python train.py --hidden_act="swiglu" --parallel_block=false --learning_rate=0.000998 --lr_mult_qkv=0.5 --schedule="wsd" --batch_tokens=32768 --max_seq_len=512
MLP neurons of a small language model. Each row is named by its layer, matrix (gate and up: input weights) and neuron, and shows model dimensions 16-143. Each number is 200 + 30 x the weight over its row's rms, rounded and kept within 0 to 999. A neuron's up and down rows have the sign that makes its largest values positive.
Before each neuron's rows, "fires in" lists the words (lower case) most often at its 100 highest values on Wikipedia text that the model never trained on. A number after a token or word is its count.

fires in: "a" 45, "other" 17, "addition" 6, "others" 4
L10.gate131,242,203,162,201,201,218,219,234,164,208,220,202,191,161,207,230,175,173,207,179,193,195,229,208,178,195,173,231,200,199,187,206,188,164,241,190,233,219,253,128,177,150,204,244,158,158,212,241,202,160,252,202,187,271,192,206,143,238,244,234,186,164,205,198,207,243,240,235,160,203,212,224,185,205,157,254,250,206,167,220,193,182,160,223,195,235,196,218,230,196,203,228,227,179,191,170,214,214,219,232,189,207,201,217,202,176,228,195,185,174,226,217,201,204,178,251,220,208,214,248,203,210,147,239,238,186,152,202
L10.up131,211,237,196,169,209,249,149,209,160,188,160,217,158,197,183,184,169,214,180,212,204,239,160,204,216,201,169,217,204,191,187,176,218,214,151,137,193,231,255,182,223,181,226,210,237,232,199,253,192,196,140,178,207,234,224,207,231,229,190,250,209,202,258,170,192,272,189,182,209,243,238,227,238,174,188,207,194,157,181,148,191,213,209,168,190,215,239,240,250,249,198,203,208,232,211,224,234,191,242,224,225,157,236,224,213,217,217,181,206,189,188,191,195,199,176,249,185,201,198,258,229,218,214,212,202,174,210,228

fires in: "who" 47, "while" 14, "whose" 5, "what" 5, "includes" 4
L2.gate602,220,202,261,198,200,192,187,208,213,230,202,206,213,198,192,218,200,291,190,193,227,209,186,175,187,228,254,177,190,197,215,184,213,193,173,245,175,243,126,250,185,209,212,203,225,213,214,116,187,192,170,181,207,336,210,207,272,204,227,191,182,198,173,191,225,228,199,205,188,165,200,214,223,203,209,197,171,206,174,228,192,208,140,217,226,253,226,219,212,217,197,141,183,206,214,189,108,202,207,204,222,214,206,156,193,200,271,231,256,180,189,212,202,191,264,163,257,194,208,200,210,168,206,171,224,202,175,184
L2.up602,180,213,190,200,203,209,178,206,207,265,218,238,197,213,200,210,203,167,246,210,188,196,189,212,202,188,276,196,194,222,233,198,199,199,123,215,158,247,208,218,222,190,211,204,179,202,188,167,168,208,211,188,208,261,224,155,200,189,219,244,114,182,201,188,229,205,188,204,216,199,197,235,176,198,224,195,225,168,231,174,134,214,171,152,216,240,200,198,207,195,171,209,198,219,196,200,182,203,227,183,239,195,204,228,197,192,271,229,180,154,198,111,208,257,170,187,299,255,203,200,205,220,191,286,228,212,179,251

fires in: "first" 50
L3.gate221,273,160,235,190,189,195,176,187,210,269,198,143,221,193,212,227,184,200,198,199,250,217,236,188,228,57,192,227,168,196,195,211,204,132,217,195,218,194,192,255,194,171,231,211,208,216,202,222,177,216,165,189,205,194,181,193,198,256,194,207,274,205,248,198,127,175,223,185,209,184,190,160,218,198,140,205,205,260,219,220,214,203,114,207,193,191,217,126,176,194,170,197,215,217,194,201,267,187,164,250,208,194,208,195,173,188,165,208,162,213,189,193,208,166,192,109,186,196,209,199,229,182,181,233,251,196,258,206
L3.up221,231,161,248,199,187,171,210,239,211,166,190,176,213,194,199,211,215,248,261,195,174,225,191,113,204,164,197,217,202,170,179,232,217,144,195,196,277,267,196,151,161,181,180,209,164,221,190,150,190,206,218,207,213,128,210,186,213,199,247,228,199,199,166,199,245,270,202,192,214,216,202,204,184,211,207,190,153,150,135,228,287,225,217,191,215,210,250,233,190,180,190,192,211,172,202,224,203,192,200,244,112,186,202,175,161,180,213,194,144,141,230,245,206,195,129,183,229,218,204,192,230,185,181,194,218,206,183,201

fires in: "a" 41, "is" 39, "an" 9, "was" 9
L6.gate540,119,239,206,148,201,231,208,212,155,236,191,246,176,216,192,152,237,161,197,150,157,188,218,272,199,158,187,213,187,241,184,217,168,177,194,214,172,222,184,196,208,177,174,176,189,295,188,236,187,151,147,217,199,223,191,247,199,161,164,157,141,206,242,193,197,177,260,162,195,188,235,162,277,166,178,209,181,170,194,190,193,185,191,202,189,148,170,258,243,220,207,208,220,217,208,186,204,199,219,204,154,185,243,221,206,176,143,197,242,243,173,200,196,210,235,175,169,114,221,188,167,205,199,205,203,185,192,174
L6.up540,222,211,207,166,191,193,211,177,245,238,225,225,201,165,195,185,208,125,199,198,200,265,227,206,181,188,200,159,185,212,205,212,228,135,211,232,223,187,235,215,185,166,215,136,141,201,184,149,214,163,136,201,178,228,216,205,164,184,167,202,187,174,212,202,167,206,215,190,227,252,222,111,172,202,208,225,223,144,225,145,186,230,208,226,200,197,163,262,203,214,203,182,265,222,243,257,220,208,191,187,156,203,233,223,201,110,141,253,228,263,194,210,212,216,193,191,202,235,167,200,218,199,175,123,194,197,225,136

fires in: "result" 14, "resources" 12, "research" 10, "results" 6, "response" 4, "operation" 4
L8.gate329,276,220,184,184,196,191,222,214,154,210,143,184,170,133,234,217,226,166,222,170,219,261,170,177,142,176,224,232,241,199,219,195,229,231,182,171,168,217,293,218,194,267,135,238,205,247,228,177,179,241,177,173,198,162,218,209,202,168,220,187,267,179,203,174,182,219,195,192,162,196,193,174,171,237,221,216,187,253,194,178,161,188,258,217,164,232,229,198,175,174,205,157,245,188,215,160,162,198,220,204,247,165,190,200,172,177,224,235,196,190,200,253,186,177,166,232,193,253,222,156,192,193,216,227,198,197,195,192
L8.up329,180,188,218,236,238,234,171,203,206,103,204,193,214,268,170,189,170,200,209,179,150,193,166,203,172,185,215,253,208,241,202,195,194,186,117,213,201,191,202,249,182,230,229,210,185,242,183,248,235,214,210,216,204,192,198,187,194,247,197,188,217,232,197,225,169,195,160,203,184,128,232,166,210,196,214,233,171,177,204,215,194,151,225,193,169,216,193,174,196,197,197,196,134,165,206,148,191,246,192,187,204,152,154,235,211,160,198,222,247,225,223,201,178,131,199,195,191,190,192,213,229,189,157,209,216,146,167,208

fires in: "a" 17, "name" 12, "an" 7, "animator" 7, "mimula" 4, "anime" 4
L7.gate251,274,167,181,136,154,181,200,204,166,178,198,158,161,220,201,196,152,179,182,169,163,231,243,217,201,156,171,159,234,237,230,210,231,191,182,162,214,224,249,193,177,177,257,153,214,224,182,189,207,159,154,184,254,244,258,176,227,269,192,214,210,161,192,224,204,172,174,148,229,202,215,164,193,183,220,219,195,192,186,201,156,221,172,187,168,191,204,226,199,170,211,195,221,231,221,254,184,190,188,186,163,231,204,193,226,178,197,251,193,190,156,136,218,211,219,211,242,194,133,229,232,185,182,177,290,216,190,181
L7.up251,189,236,174,176,160,143,128,233,180,229,219,189,199,186,204,159,245,132,177,184,165,229,195,251,234,192,185,159,201,201,171,245,223,202,181,203,255,189,205,225,241,219,230,215,199,233,211,220,175,218,171,164,215,254,207,210,236,163,169,249,155,153,128,206,158,195,236,179,196,227,198,182,204,216,163,223,218,144,181,175,198,219,175,199,199,211,149,245,248,186,183,236,171,204,181,192,215,202,155,209,223,217,178,233,175,171,180,214,163,217,187,269,182,224,218,208,180,217,179,243,266,185,209,184,239,180,214,210

fires in: "there" 18, "before" 15, "more" 11, "into" 6, "attended" 5
L7.gate228,232,181,197,193,190,167,147,216,213,217,195,255,185,188,225,271,190,219,207,222,186,217,187,218,147,233,170,216,253,218,130,173,177,263,236,163,179,222,195,242,218,232,212,168,164,204,210,278,216,225,224,175,176,194,199,212,215,164,201,216,200,204,215,214,206,189,203,181,146,191,264,251,207,197,191,221,166,185,167,166,215,211,214,225,226,175,141,191,195,216,193,231,221,177,136,198,183,219,173,206,219,205,181,243,229,153,211,178,225,182,148,234,190,202,200,178,178,207,204,178,230,176,211,235,215,212,175,240
L7.up228,203,240,205,183,180,186,237,267,170,194,182,200,168,196,221,137,193,205,156,224,234,202,236,171,228,203,230,145,181,188,263,173,222,208,228,184,244,212,179,199,261,252,241,220,192,189,194,183,193,214,145,139,184,201,172,205,236,213,171,212,200,222,243,209,202,232,250,233,251,249,176,179,183,203,209,238,214,153,263,182,161,188,190,239,259,236,229,197,220,194,208,245,209,203,190,194,218,199,184,227,219,249,166,164,178,173,193,119,218,212,229,207,217,226,199,205,197,193,196,181,117,246,182,214,177,200,175,203

fires in: "district" 17, "electric" 17, "s" 15, "f" 6, "first" 4
L4.gate211,208,231,254,177,168,188,180,181,250,200,183,168,210,247,179,195,211,228,182,233,164,229,204,201,202,192,138,196,190,245,227,262,195,193,208,196,139,215,195,167,182,177,186,191,219,140,250,214,195,141,156,189,219,200,162,205,101,312,232,183,204,199,199,199,204,144,222,177,240,204,200,203,174,205,166,199,176,162,175,211,173,196,138,271,219,218,215,158,164,171,208,154,197,240,191,188,212,220,189,197,196,189,237,164,147,185,170,197,209,223,188,149,205,201,270,195,225,208,209,210,209,202,278,188,171,213,196,188
L4.up211,221,241,155,161,208,202,194,163,200,191,218,224,223,223,215,200,196,238,226,221,186,173,219,247,226,212,255,204,204,154,179,254,208,166,203,247,213,222,205,168,160,175,146,188,225,182,106,186,166,280,236,187,215,191,187,196,240,133,185,252,256,187,165,193,159,170,207,173,212,132,197,197,193,189,211,186,188,128,201,197,222,227,212,133,297,270,242,245,184,213,202,207,201,147,190,205,243,184,181,186,145,179,169,222,159,181,212,204,214,205,223,214,204,231,188,175,208,231,190,198,186,208,161,140,248,196,217,204

fires in: "be" 20, "michael" 17, "being" 6, "began" 6, "been" 5
L2.gate580,155,194,139,199,203,227,216,205,180,221,201,169,191,158,203,190,185,153,182,205,192,192,279,211,227,176,274,173,204,250,162,184,201,207,219,205,211,196,176,153,186,206,184,207,143,210,222,212,167,139,284,186,192,216,234,213,201,175,239,222,217,260,164,201,217,205,211,200,236,212,195,199,213,208,202,194,194,226,208,210,199,192,235,191,140,182,197,206,177,194,173,209,207,250,206,270,256,176,197,192,188,201,206,227,232,205,250,196,238,207,212,300,189,225,190,206,188,144,199,216,196,195,188,227,232,203,156,229
L2.up580,196,223,286,207,196,200,206,102,226,214,194,270,197,190,193,198,191,161,141,153,173,270,166,138,183,253,161,184,197,180,155,233,207,193,244,183,173,207,188,193,199,205,218,197,245,173,211,149,207,232,110,168,201,196,221,177,160,189,257,212,208,157,259,191,171,196,196,192,218,194,191,199,224,198,200,183,180,200,260,169,216,203,169,225,192,184,197,183,219,182,208,195,200,221,184,239,178,225,143,209,259,263,179,185,203,199,203,169,193,200,215,124,201,184,219,195,148,216,200,193,200,202,190,216,166,199,189,175

fires in: "been" 37, "began" 6, "being" 5, "bequeathed" 4
L6.gate423,170,192,169,148,177,236,154,210,231,220,179,170,196,186,185,238,150,211,211,167,155,222,247,238,230,238,168,175,187,234,174,223,180,172,161,262,220,276,205,221,223,245,194,215,157,253,211,213,180,193,215,174,140,284,212,258,188,156,259,220,214,209,200,243,195,223,214,199,169,199,204,253,220,192,187,210,222,126,160,206,243,188,271,209,203,233,203,179,213,266,210,266,203,262,194,183,227,231,218,257,222,171,180,212,238,159,187,201,233,237,226,194,197,136,196,200,168,215,224,180,212,233,195,248,200,198,210,262
L6.up423,127,188,188,133,178,210,165,193,239,217,196,254,214,170,210,116,236,179,196,160,162,151,189,196,225,224,166,159,217,209,164,205,241,117,223,246,173,156,227,210,229,227,219,176,148,244,148,242,201,191,173,191,159,218,233,204,149,167,208,189,137,243,188,214,209,214,217,122,190,193,220,234,195,194,136,207,175,162,235,200,158,225,187,163,212,151,192,185,168,219,201,202,222,213,153,238,235,193,223,223,187,205,228,191,169,198,178,195,173,235,175,224,197,229,220,194,130,192,216,202,210,231,215,225,188,215,236,213

fires in: "first" 35, "he" 21
L3.gate608,216,213,227,157,167,185,201,228,276,177,196,196,186,219,181,201,194,221,200,161,189,175,172,230,214,206,245,158,225,214,208,157,185,198,168,227,250,218,150,147,182,242,247,208,171,203,246,240,207,256,182,217,207,187,202,217,201,251,177,196,195,242,229,190,178,220,176,179,222,172,224,197,165,188,197,227,176,192,239,262,244,198,187,160,228,242,189,139,202,171,183,176,260,178,209,261,266,223,116,151,170,211,181,184,176,219,224,251,183,152,196,175,203,188,183,232,203,172,228,219,143,153,203,279,265,189,220,192
L3.up608,193,204,231,170,203,196,183,195,197,162,178,172,223,203,226,187,203,203,152,232,198,152,148,189,241,183,194,155,212,237,144,211,221,208,179,210,164,193,149,199,217,236,199,185,176,236,227,203,212,167,164,240,223,245,248,189,207,191,228,194,195,199,205,175,237,274,245,160,145,194,209,186,154,214,180,205,258,184,210,181,190,230,215,154,200,260,235,194,148,223,221,160,217,202,223,173,175,160,185,205,198,234,242,162,161,202,212,261,212,135,201,209,195,238,140,202,139,192,181,234,201,246,169,184,223,196,191,192

fires in: "is" 49, "to" 31, "also" 7, "or" 4
L6.gate48,228,163,229,206,255,184,230,196,189,147,209,171,166,177,204,245,184,216,233,204,206,165,205,164,190,180,218,239,176,217,227,150,246,227,167,128,238,190,171,180,242,217,225,212,216,147,138,199,202,205,221,215,233,215,186,220,235,223,232,216,220,182,168,198,143,198,194,252,216,217,219,171,200,202,189,195,215,204,190,186,195,212,145,174,213,240,211,191,210,177,204,185,199,196,246,205,142,223,164,195,189,226,223,168,186,207,250,207,203,237,199,206,211,206,231,164,183,214,198,202,194,232,214,208,270,194,162,180
L6.up48,273,157,220,204,220,202,235,195,227,118,224,161,135,172,213,210,171,186,219,220,200,162,234,135,201,193,235,195,189,241,237,123,236,213,161,177,270,180,123,150,201,246,203,217,246,181,213,230,191,176,264,246,208,232,179,189,241,233,175,251,216,225,155,224,156,244,205,192,203,216,216,226,204,201,193,185,246,250,221,183,226,213,221,149,226,223,176,169,214,233,190,218,215,184,256,196,176,202,200,190,179,210,198,153,219,205,246,189,224,226,208,228,206,184,236,179,176,217,220,212,167,232,166,224,248,173,129,215

fires in: "was" 34, "is" 15, "he" 13, "were" 6, "are" 4, "held" 4
L3.gate229,180,236,166,217,194,191,219,186,205,196,193,189,184,214,198,197,223,276,146,206,235,180,182,101,190,205,217,177,209,184,240,204,226,132,205,222,221,183,199,93,185,233,246,213,208,105,203,245,190,179,195,197,201,160,218,192,200,129,214,173,163,143,244,203,114,229,183,236,204,201,207,193,164,206,233,197,171,160,187,191,262,191,183,221,226,207,142,188,247,217,207,213,176,180,196,186,164,208,216,183,210,205,195,198,180,212,261,216,235,143,143,111,197,209,205,217,234,233,215,209,197,225,211,233,160,207,219,197
L3.up229,258,208,275,187,189,158,207,218,198,192,214,242,236,176,200,191,253,173,167,212,189,229,188,190,209,200,214,180,186,235,157,200,207,229,136,174,220,264,196,212,255,225,208,200,192,246,199,283,189,176,159,217,217,218,206,175,174,202,182,213,196,216,235,186,204,173,196,194,206,180,205,212,160,195,238,207,271,178,133,169,262,208,246,189,215,189,207,232,210,187,251,178,178,203,200,180,186,204,221,182,195,181,225,180,198,183,192,192,272,205,231,211,222,184,252,160,240,174,197,190,250,221,193,237,256,223,211,198

fires in: "s" 62, "on" 16
L2.gate347,174,184,173,217,197,206,216,206,157,192,190,181,205,186,205,205,213,150,198,246,185,219,230,249,143,220,158,179,202,164,147,197,205,202,141,152,141,198,180,207,162,229,251,196,152,208,186,150,215,195,245,197,199,237,206,134,159,130,274,165,203,219,247,199,206,221,180,216,162,196,191,208,243,208,176,185,138,219,186,205,166,184,238,228,173,180,206,197,248,202,195,190,233,169,183,210,172,198,202,176,194,195,199,213,174,216,273,180,136,210,173,168,193,166,210,201,222,219,206,199,188,118,161,218,199,208,143,218
L2.up347,109,212,233,205,188,206,187,215,246,210,188,218,195,129,195,198,184,166,132,213,167,174,205,154,199,227,148,223,208,156,156,224,197,206,147,194,209,183,171,247,229,244,179,195,196,183,231,139,207,182,202,171,194,176,213,172,190,144,242,224,255,212,227,196,205,245,171,184,194,181,200,191,120,207,189,183,256,134,188,206,152,184,151,226,165,213,213,192,236,198,178,245,215,245,192,211,206,216,221,198,206,202,207,191,201,203,204,185,195,131,198,238,180,111,174,223,211,159,203,201,172,173,254,192,256,195,265,217

fires in: "city" 29, "university" 19, "authority" 4
L2.gate241,212,189,217,203,202,201,180,156,178,228,198,185,203,194,200,202,205,270,164,226,202,177,281,233,224,204,178,193,194,225,228,160,201,258,238,193,243,217,225,183,127,198,220,199,228,236,239,163,197,244,178,183,202,179,172,218,233,193,100,236,213,263,247,198,212,183,208,194,218,213,198,209,258,207,242,216,158,161,263,184,241,205,189,210,244,189,188,197,179,182,169,228,203,294,204,187,228,197,219,205,250,146,202,206,230,200,202,180,162,187,211,238,203,174,138,218,196,162,193,202,196,238,177,192,206,197,211,237
L2.up241,221,187,190,196,197,208,195,204,283,202,196,236,201,199,199,209,183,217,210,185,234,168,150,144,172,181,206,206,212,191,228,150,207,307,126,176,239,192,195,166,135,208,263,198,261,173,206,226,196,152,145,190,202,241,173,252,205,152,217,132,216,170,136,202,212,204,201,195,208,149,193,171,242,197,195,183,261,242,116,219,154,206,235,197,145,214,217,196,180,180,221,207,200,233,189,167,183,222,179,228,198,170,195,138,155,196,181,194,210,187,193,172,191,186,238,229,206,206,206,208,204,135,242,200,216,200,213,184

fires in: "s" 99
L2.gate327,196,199,163,204,195,191,182,140,265,248,200,138,207,91,200,203,194,194,209,292,271,170,201,198,200,221,225,243,190,162,200,180,185,224,109,163,168,208,177,180,233,200,199,198,128,193,186,189,187,161,279,233,193,205,195,183,205,225,163,173,199,202,209,201,213,190,180,213,199,194,192,170,252,191,207,161,193,189,157,196,239,193,171,168,144,222,215,204,198,228,165,222,225,97,199,195,192,168,196,188,177,178,188,191,192,183,207,210,189,203,173,226,210,169,242,204,142,184,201,187,192,218,172,184,179,201,181,177
L2.up327,183,188,212,173,202,197,202,220,165,159,208,232,205,166,212,221,181,199,205,214,247,132,188,243,245,204,219,198,200,169,229,179,179,261,158,189,202,230,180,207,177,198,118,184,223,211,166,201,181,197,184,242,209,183,184,173,219,175,228,230,145,222,159,176,226,118,202,216,165,219,214,199,235,204,188,219,264,197,242,209,256,217,159,159,118,316,215,192,211,207,267,208,214,250,213,229,208,146,209,195,184,193,203,202,147,193,223,249,180,187,190,175,200,199,180,228,136,181,192,197,194,210,175,215,223,198,235,186

fires in: "were" 50, "was" 19, "york" 4, "marine" 4
L4.gate196,221,228,221,160,194,173,211,120,244,227,211,192,213,195,183,210,216,296,197,176,238,248,211,225,218,162,84,214,187,219,223,277,186,219,249,178,224,239,166,199,237,196,161,229,264,179,214,188,124,235,250,194,221,211,193,274,199,161,155,164,219,169,205,212,182,181,189,242,163,193,192,200,181,183,179,172,229,181,173,179,201,192,165,203,199,201,188,190,224,181,183,270,187,222,225,199,165,196,183,208,177,139,224,202,180,178,218,242,187,231,198,279,212,198,210,153,216,180,180,192,200,200,184,242,141,213,205,180
L4.up196,192,198,268,196,209,198,183,149,228,198,211,211,229,172,203,195,213,226,177,180,207,210,221,271,189,135,175,214,195,237,138,218,198,237,175,187,288,191,190,255,216,209,207,204,229,216,170,199,129,249,202,201,203,220,190,211,141,118,231,207,198,226,212,198,215,173,195,222,171,165,196,217,141,206,137,188,218,181,214,216,216,206,202,224,152,168,258,196,223,193,204,229,205,175,177,176,165,203,168,223,251,180,218,213,198,184,203,200,200,220,199,238,203,210,185,186,217,110,201,215,199,172,240,226,186,208,189,191

fires in: "also" 18, "marine" 10, "de" 9, "season" 8, "league" 6
L7.gate339,172,140,189,187,221,170,208,183,184,222,193,211,224,190,200,214,224,182,197,215,163,132,204,206,223,214,221,194,193,227,219,142,246,168,211,193,185,193,209,198,194,207,226,209,222,171,190,194,231,147,225,224,241,194,199,215,180,213,165,211,224,192,206,234,180,200,215,212,278,267,246,270,173,186,223,210,163,194,226,251,172,258,212,148,215,181,209,160,272,186,187,192,217,232,255,207,203,199,181,239,202,155,212,179,199,223,179,199,267,167,246,189,206,202,218,195,155,207,199,148,191,171,251,208,181,191,166,191
L7.up339,178,194,190,160,180,131,200,180,201,150,194,196,219,226,188,155,173,207,202,170,237,195,180,278,203,216,218,266,175,214,228,241,193,219,160,216,189,143,189,204,185,197,204,242,218,200,216,221,204,167,210,246,197,164,185,219,201,218,176,153,199,196,194,235,163,218,189,186,223,166,166,199,191,226,175,205,191,163,179,154,193,211,187,128,283,242,199,210,215,185,178,224,191,206,205,161,129,180,187,211,210,194,237,190,209,216,201,178,215,169,257,230,240,111,228,165,212,217,260,203,206,228,197,224,136,239,177,168

fires in: "he" 15, "team" 14, "tournament" 10, "tour" 8, "personal" 7, "television" 6
L8.gate307,192,259,218,191,204,183,139,236,224,196,184,197,200,181,225,229,188,215,186,233,166,229,176,218,151,188,233,253,169,221,195,247,196,196,172,201,207,240,236,207,180,193,239,162,230,190,238,180,231,189,239,183,170,165,232,198,228,188,219,214,206,213,175,188,216,195,206,148,209,197,207,285,211,189,270,248,131,252,206,198,164,202,227,244,201,243,198,194,179,220,198,181,203,192,189,196,143,260,195,204,214,234,149,178,182,187,245,229,241,130,127,168,218,192,144,235,212,196,162,180,171,196,179,230,186,167,230,211
L8.up307,155,163,238,209,185,200,227,231,144,203,225,214,175,223,202,265,251,135,199,190,184,189,227,200,202,240,223,206,213,242,210,163,208,115,245,180,212,219,188,168,227,187,161,188,219,192,200,216,245,243,198,174,193,194,155,142,172,181,176,223,210,183,195,211,197,206,159,225,237,213,216,196,241,190,174,249,206,189,173,282,175,252,237,197,155,132,187,248,221,184,202,224,220,269,162,213,192,232,260,203,178,213,200,134,233,166,254,242,253,216,160,173,185,238,199,185,197,186,211,247,186,179,206,212,287,193,187,190

fires in: "of" 29, "being" 7, "number" 7, "been" 5, "going" 4, "gobert" 4
L6.gate12,176,193,210,224,201,248,182,200,222,169,235,202,206,215,204,160,206,148,197,170,232,163,203,155,235,198,257,166,214,222,186,194,197,286,168,195,200,182,165,204,219,256,170,242,186,199,250,210,181,248,237,155,191,226,196,198,215,138,206,257,213,203,150,206,163,224,182,183,224,269,235,244,205,201,182,200,234,251,223,257,247,207,230,227,223,151,254,160,234,204,177,209,226,180,198,159,231,192,230,219,227,193,149,222,208,142,214,193,132,178,210,185,183,220,242,224,211,160,245,213,192,174,185,133,247,185,173,222
L6.up12,180,201,258,155,189,196,197,213,246,203,177,226,240,180,213,172,199,203,262,229,194,216,178,159,199,213,167,185,207,207,183,207,206,175,188,184,162,189,172,229,230,156,216,178,177,246,263,205,195,216,172,198,197,249,218,226,206,191,191,175,244,221,172,183,248,233,191,182,211,249,183,191,203,210,260,213,171,137,224,225,225,176,213,215,131,156,177,151,212,237,190,181,238,197,159,195,215,202,202,191,207,171,203,173,222,171,205,224,195,183,118,182,188,204,304,214,245,150,233,195,222,164,206,242,215,174,224,175

fires in: "party" 14, "tournament" 11, "round" 10, "team" 9, "league" 8
L10.gate590,158,187,172,205,219,152,220,205,212,139,188,159,143,186,207,188,230,209,183,161,190,230,204,153,162,211,264,204,208,251,194,195,179,118,235,208,200,208,213,189,191,222,200,195,189,199,236,224,199,172,240,267,233,206,232,155,199,239,169,169,230,223,202,207,246,226,158,171,229,194,213,225,209,214,215,229,169,187,208,187,163,244,157,202,239,150,143,172,189,158,170,151,182,175,164,173,198,252,185,176,146,169,191,193,162,165,216,243,209,189,187,209,196,147,200,236,186,183,213,194,143,194,169,184,156,195,233,159
L10.up590,206,197,205,216,163,201,155,174,254,221,171,199,216,205,172,219,173,209,84,197,187,205,211,202,187,223,212,224,202,224,208,196,185,181,160,188,203,171,200,199,210,186,173,130,148,210,222,194,241,172,165,173,203,201,166,203,205,194,221,217,194,239,175,217,179,179,172,208,235,239,145,168,222,170,194,203,243,267,235,152,222,167,237,199,202,173,231,233,169,230,213,194,140,185,174,240,264,184,193,187,262,199,196,191,238,197,219,216,246,240,222,188,156,207,199,253,202,233,221,201,204,152,238,170,233,199,146,227

fires in: "also" 47, "is" 29, "was" 7, "be" 4
L6.gate127,167,196,181,195,187,221,194,229,186,173,225,237,175,238,210,213,230,194,197,171,131,166,216,189,203,213,212,146,184,198,180,207,180,194,196,218,236,188,162,210,243,221,214,236,198,238,170,226,187,193,234,244,197,262,202,270,250,154,226,220,223,180,204,224,175,162,159,260,279,248,205,235,184,187,164,177,254,167,180,221,211,206,180,159,204,267,209,174,230,209,183,222,178,194,192,188,174,231,215,224,250,170,200,216,203,189,251,197,165,257,274,174,205,172,219,202,173,169,218,217,223,236,227,188,207,200,229,247
L6.up127,150,184,223,151,225,188,230,167,156,168,190,164,218,125,203,163,199,246,198,163,199,242,234,174,216,179,136,216,189,219,216,159,200,140,169,199,221,195,208,144,210,186,207,185,203,156,144,247,225,185,191,184,189,237,205,212,170,254,200,151,143,221,157,217,178,219,272,193,185,163,192,214,210,201,226,211,117,191,231,231,226,221,220,162,201,150,186,188,205,218,210,212,234,159,257,200,215,209,213,208,135,221,195,194,191,237,218,211,158,191,233,211,202,212,208,155,162,213,186,182,177,195,185,205,178,222,148,186

fires in: "university" 20, "city" 19, "authority" 8, "capacity" 4, "liquidity" 4
L4.gate143,308,180,217,208,207,205,167,162,171,209,197,203,198,164,199,193,193,265,180,184,209,190,194,236,161,282,168,175,190,209,255,121,186,181,133,181,231,195,211,188,180,234,171,185,219,138,135,150,193,148,201,208,214,208,205,151,166,180,202,180,199,208,253,200,252,196,213,227,232,212,195,199,201,200,245,195,220,156,190,187,221,204,264,194,222,196,229,182,229,202,132,231,204,228,213,202,212,178,186,198,221,206,216,239,219,200,203,230,215,193,185,199,207,153,169,186,221,226,211,190,215,205,198,170,136,209,182,237
L4.up143,200,206,244,209,212,194,209,188,149,199,188,231,201,210,208,211,225,260,172,162,181,193,224,188,179,224,245,194,191,194,183,164,198,202,240,168,198,188,186,143,179,212,220,202,208,99,153,232,158,178,137,220,189,185,232,223,121,211,163,152,218,232,161,196,167,197,202,210,201,250,207,223,225,191,203,219,160,240,142,197,206,137,224,242,237,157,164,222,263,150,147,183,186,135,181,197,166,183,215,172,254,202,152,182,161,182,245,234,201,175,180,194,200,178,148,234,113,208,188,199,212,220,201,185,143,186,188,221

fires in: "a" 31, "because" 12, "addition" 10, "additional" 4
L10.gate683,186,197,190,201,198,186,170,221,198,188,192,241,174,156,252,189,196,164,216,152,186,188,204,204,176,217,199,159,200,229,191,174,218,175,139,211,158,196,225,162,139,226,189,211,183,195,271,268,219,185,195,187,191,211,266,175,190,181,168,241,199,170,240,199,147,215,214,173,215,270,237,249,179,218,211,235,236,188,199,191,198,170,180,193,211,174,248,214,222,185,202,199,165,194,170,134,186,200,229,272,203,180,205,190,274,237,211,189,221,187,210,207,189,264,172,170,162,213,213,161,173,191,180,182,175,192,198,215
L10.up683,190,174,219,247,176,195,218,212,165,244,188,235,178,173,177,180,181,194,172,229,233,224,219,171,218,257,191,178,222,236,201,141,186,157,240,217,221,224,229,192,205,200,276,194,252,203,171,188,223,230,258,243,212,268,285,201,207,157,215,208,187,216,228,233,207,229,213,209,192,237,201,166,193,179,218,199,166,196,190,176,182,158,173,188,232,234,211,215,273,198,198,262,230,214,145,254,164,247,228,206,186,238,194,256,221,147,199,214,159,204,219,245,168,198,171,219,187,165,152,197,219,132,237,176,191,133,209,248

fires in: "first" 75
L4.gate285,197,211,215,224,192,216,220,125,228,146,200,181,185,187,187,209,202,198,141,233,199,223,171,149,245,197,211,189,233,257,197,131,176,208,257,228,190,158,178,179,200,201,103,217,189,178,243,193,166,138,199,208,195,193,199,272,227,167,181,182,191,210,196,197,197,172,206,186,230,193,202,194,226,211,212,211,223,202,233,176,186,190,257,211,216,256,173,239,178,194,280,157,219,256,207,175,211,211,194,213,269,166,274,197,194,192,178,185,204,174,223,195,189,244,165,173,155,199,211,223,215,172,215,200,211,195,189,195
L4.up285,199,218,234,205,215,217,209,247,161,239,194,227,211,205,191,229,213,184,202,157,216,145,218,214,179,198,247,178,171,173,211,265,189,222,111,243,124,254,192,136,190,219,206,185,207,159,142,183,163,124,192,196,217,172,188,156,214,196,186,216,175,219,219,219,137,249,185,205,186,204,214,198,168,198,146,221,163,181,231,201,227,199,164,170,234,183,160,195,141,219,187,221,200,173,226,192,179,198,203,205,183,217,240,210,259,194,227,230,202,189,214,193,207,198,225,180,262,187,205,201,214,247,187,171,176,198,182,185